From a checkpoint of a small transformer trained on Wikipedia.
Architecture: RMSNorm before each block, rotary positions, biases on query, key and value, attention and MLP in parallel.
MLP neurons of a small language model. Each row is named by its layer, matrix (down: output weights) and neuron, and shows model dimensions 464-559. Each number is 500 + 40 x the weight over its row's rms, rounded and kept within 0 to 999. Numbers have three digits each. A neuron's up and down rows have the sign that makes its largest values positive.
Before each neuron's rows, "fires before" lists the tokens most often just after its 100 highest values on Wikipedia text that the model never trained on.

fires before: "8", "9", "7"
L5.down1106:446449536465557475428508520460456544504505544522543584508510471489569543477390594532523544552492532451532560525450494444444442521549503499500463429483475533560542513443482498532535526475420481450523461505512568461473518559562433436504503463508523555515518498498462493554573432568479481503

fires before: "9", "7", "8", "5", "6"
L4.down680:488509403525510498452514431538512498519605499555526575469486511478541530448458476478490543554548503413540405522489505533465406489479526500475498476496477564541510469519457553517470474440506460507507513529477448463528527533491512522557525551522461558503496550463433524475462507473546574430

fires before: "\n", "|", "-", "==", "The"
L4.down120:527541439451470494503441540594510480442490505596529556474515483462467481501463486479427480491475487466471534461514478500554520484506530458472443531447551587534426518513471477471458517502566576433460472445522512507525497507488454637477492450566471642495453540539491442484519590477414503470

fires before: "\n", "|", "==", "="
L4.down1263:459460444467497512468474500540573461482421521528513449478521500493545430512497487488517526408512512484482537520473502512491467533521473442425510483465494494476536519396528480474459505481519494501442501501564541443414502497501542508486490439469506578478456460480512471541437526494421482539

fires before: "1", "0", "2"
L4.down1708:482504499445533543499535477547537492542443476493491426546505492550473507453470436482455507531559555471478437427481523555501470461493479481492481510530467483497466424440492498525557496514506413436577549522523506462578448589563507450455467514568550554471515429513528477451526518491529486532

fires before: "==", "=", "===", "In"
L4.down329:515536494480577516521464496571560446525445542582497516464500516500514513517539467472476540467524539521483539525448560533514537505539509505463571554500522539495486588503569462476481515486554487478483480539533573503491569527484505442500539446479545615477495502471487462473536491431520495513

fires before: "0", "9"
L5.down195:467463488423514501485487560504505500492538507474475472590473529493493525466507493420471517537449521554544499493534550384511502514487422514479525493534496510501472482510513438472508512458550480521537489423552470501514446452490509474519513483456497526469552459570540543501479472512481471490

fires before: "s", " ", "\n"
L5.down912:478575410528421498468483504507577503519544535468522451456572540478582531468537567461449504522552515454477476504516533477476484497517515483400506493395464512496519520462550464508512576559519476412492406489504477541456456525556460464495463457493478489630518495456527440477490478523492480489

fires before: "9", ".", "1"
L5.down1718:496502434586521457482488574464526472451455485525455577488485483462589547603536454558533449469489514569553492476557563417494398507524519495530480485501485545480554428445440434490517508542524496478520491384516449492493551554467514576566526424494495459455500507504497562551512451533460455455

fires before: "0", "1", "6", "2", "5", "3"
L5.down1203:494531445489471542565565585587492471549552533525497484531442470542529457512490437411506483467570496512478501463488501517475513478501530418530559518484497426501558524482588534528454513513455498459532552578448515502504512544498461504454482462483462541496465571515494485454487473464487484540

fires before: "|", "\n", "-", "==", "="
L4.down657:513502492477583517478410457541461518479447498564562533513487521560524527546544425508477520462496494464444516472492477564459448505502446536518502577462473551517522477488479491516492514523530523526434513524597507468514406542516539491503484538507572621494481571416461477543481478521470511478

fires before: "2", " of", "3", "s"
L5.down776:523523524459520556463481510448501531557513504504508431530542484529479587510535561513481497486536475518493481528427433511461558520527447502519472446500537485494447496572468470527498524578467469456466438495489542569423498544506450500507507433524458414537539468455526500487501508481505549484

fires before: "|", "-", "\n", "==", "In", "="
L5.down4:480482457482505525567475544480456466469496418503483466499564533511468540490539404445478479443406579476502500520540596494485511547480526523525559497565435496499558540509434493452533515441470447566514459547580560474479532501495471464483560520439612515544532451554475493511463528531501543545

fires before: "\n", "==", "-", "|", "="
L5.down1110:539479544440477478472482408505490470493443549546524512499545510564533536445476448434505505509448497466489491537496522433536445564551525516522564527546439504523529545485521508448457486501550544459484455505531578477499509521522493478480535465508467528511458521493486488459488550577476586486

fires before: "s", "0", "1", "2", " "
L4.down1718:566542479505509532492458538545589479518492514502460523529512457567510495549510508500375502533549525508406426510469491480389582457519524481500557458539482440502533525480506488468470511504477448534465460534539554439401529522526482485575462519464520507520505470453505457513499468555533496478

fires before: "9"
L5.down983:497494512465523489430460509527587525524552515427476542440478496481487504517499517513490557495562533538525576538504543493472414490500533466524395409432435510479555490540474511522524518531515447465478576506520483533523540499561472520553506467499459462435551515440432582525522469530548521474

fires before: " ", "0", "1", "8"
L4.down2175:555442424503509570523511477524452445542478570557508455555421483526495539400522466550550502534433503498527508526540518425475494439529478476547483529509484525480561504550482506456473511571510467520620482546467481513490486516453546560406504515490492553493460493487521447454450427549508488559

fires before: "3", "4", "2", "0"
L5.down846:535484513480445449452440474546455519566511442444417519478471460480473463492527500530462556530568534452445424518484464492487525511502489512481465449493525509501487492528568470504475526460434497533491499453437548544486502522498511436488555565472431426548491566533540485518500497494510526517

fires before: " |", "s", ":", "9", "–", ")"
L4.down1893:530496505498562554593490463469499506422392546519485509527509579520531536486499411458523456493520503468501415461508530457499443535555557494496534510548497514484506504530569494501479499541560480510489559537477466527454514500517477416517530485487485524473580510508509501533477482567496433513

fires before: " ", " the"
L4.down1100:479480553561506476564470578526538519488447475505525463522403528538511473505534513493566541432478513528523459533477489492524419586546428467430576503474493486514556434455510522474436463521555461570480514546481549508413495465471548491495526447521538493535457481445502519489498463499499500559

fires before: "0", "5", " |"
L5.down1951:523492519554504534543563460521490487493515512554469489572422564538482451494500456476524485511518545546559460460493451474528561493528503547491475513607495509476508438509442538517546473533522473512570558483506530476473484488497542475530542480470484513545591467465522518451476435480448502468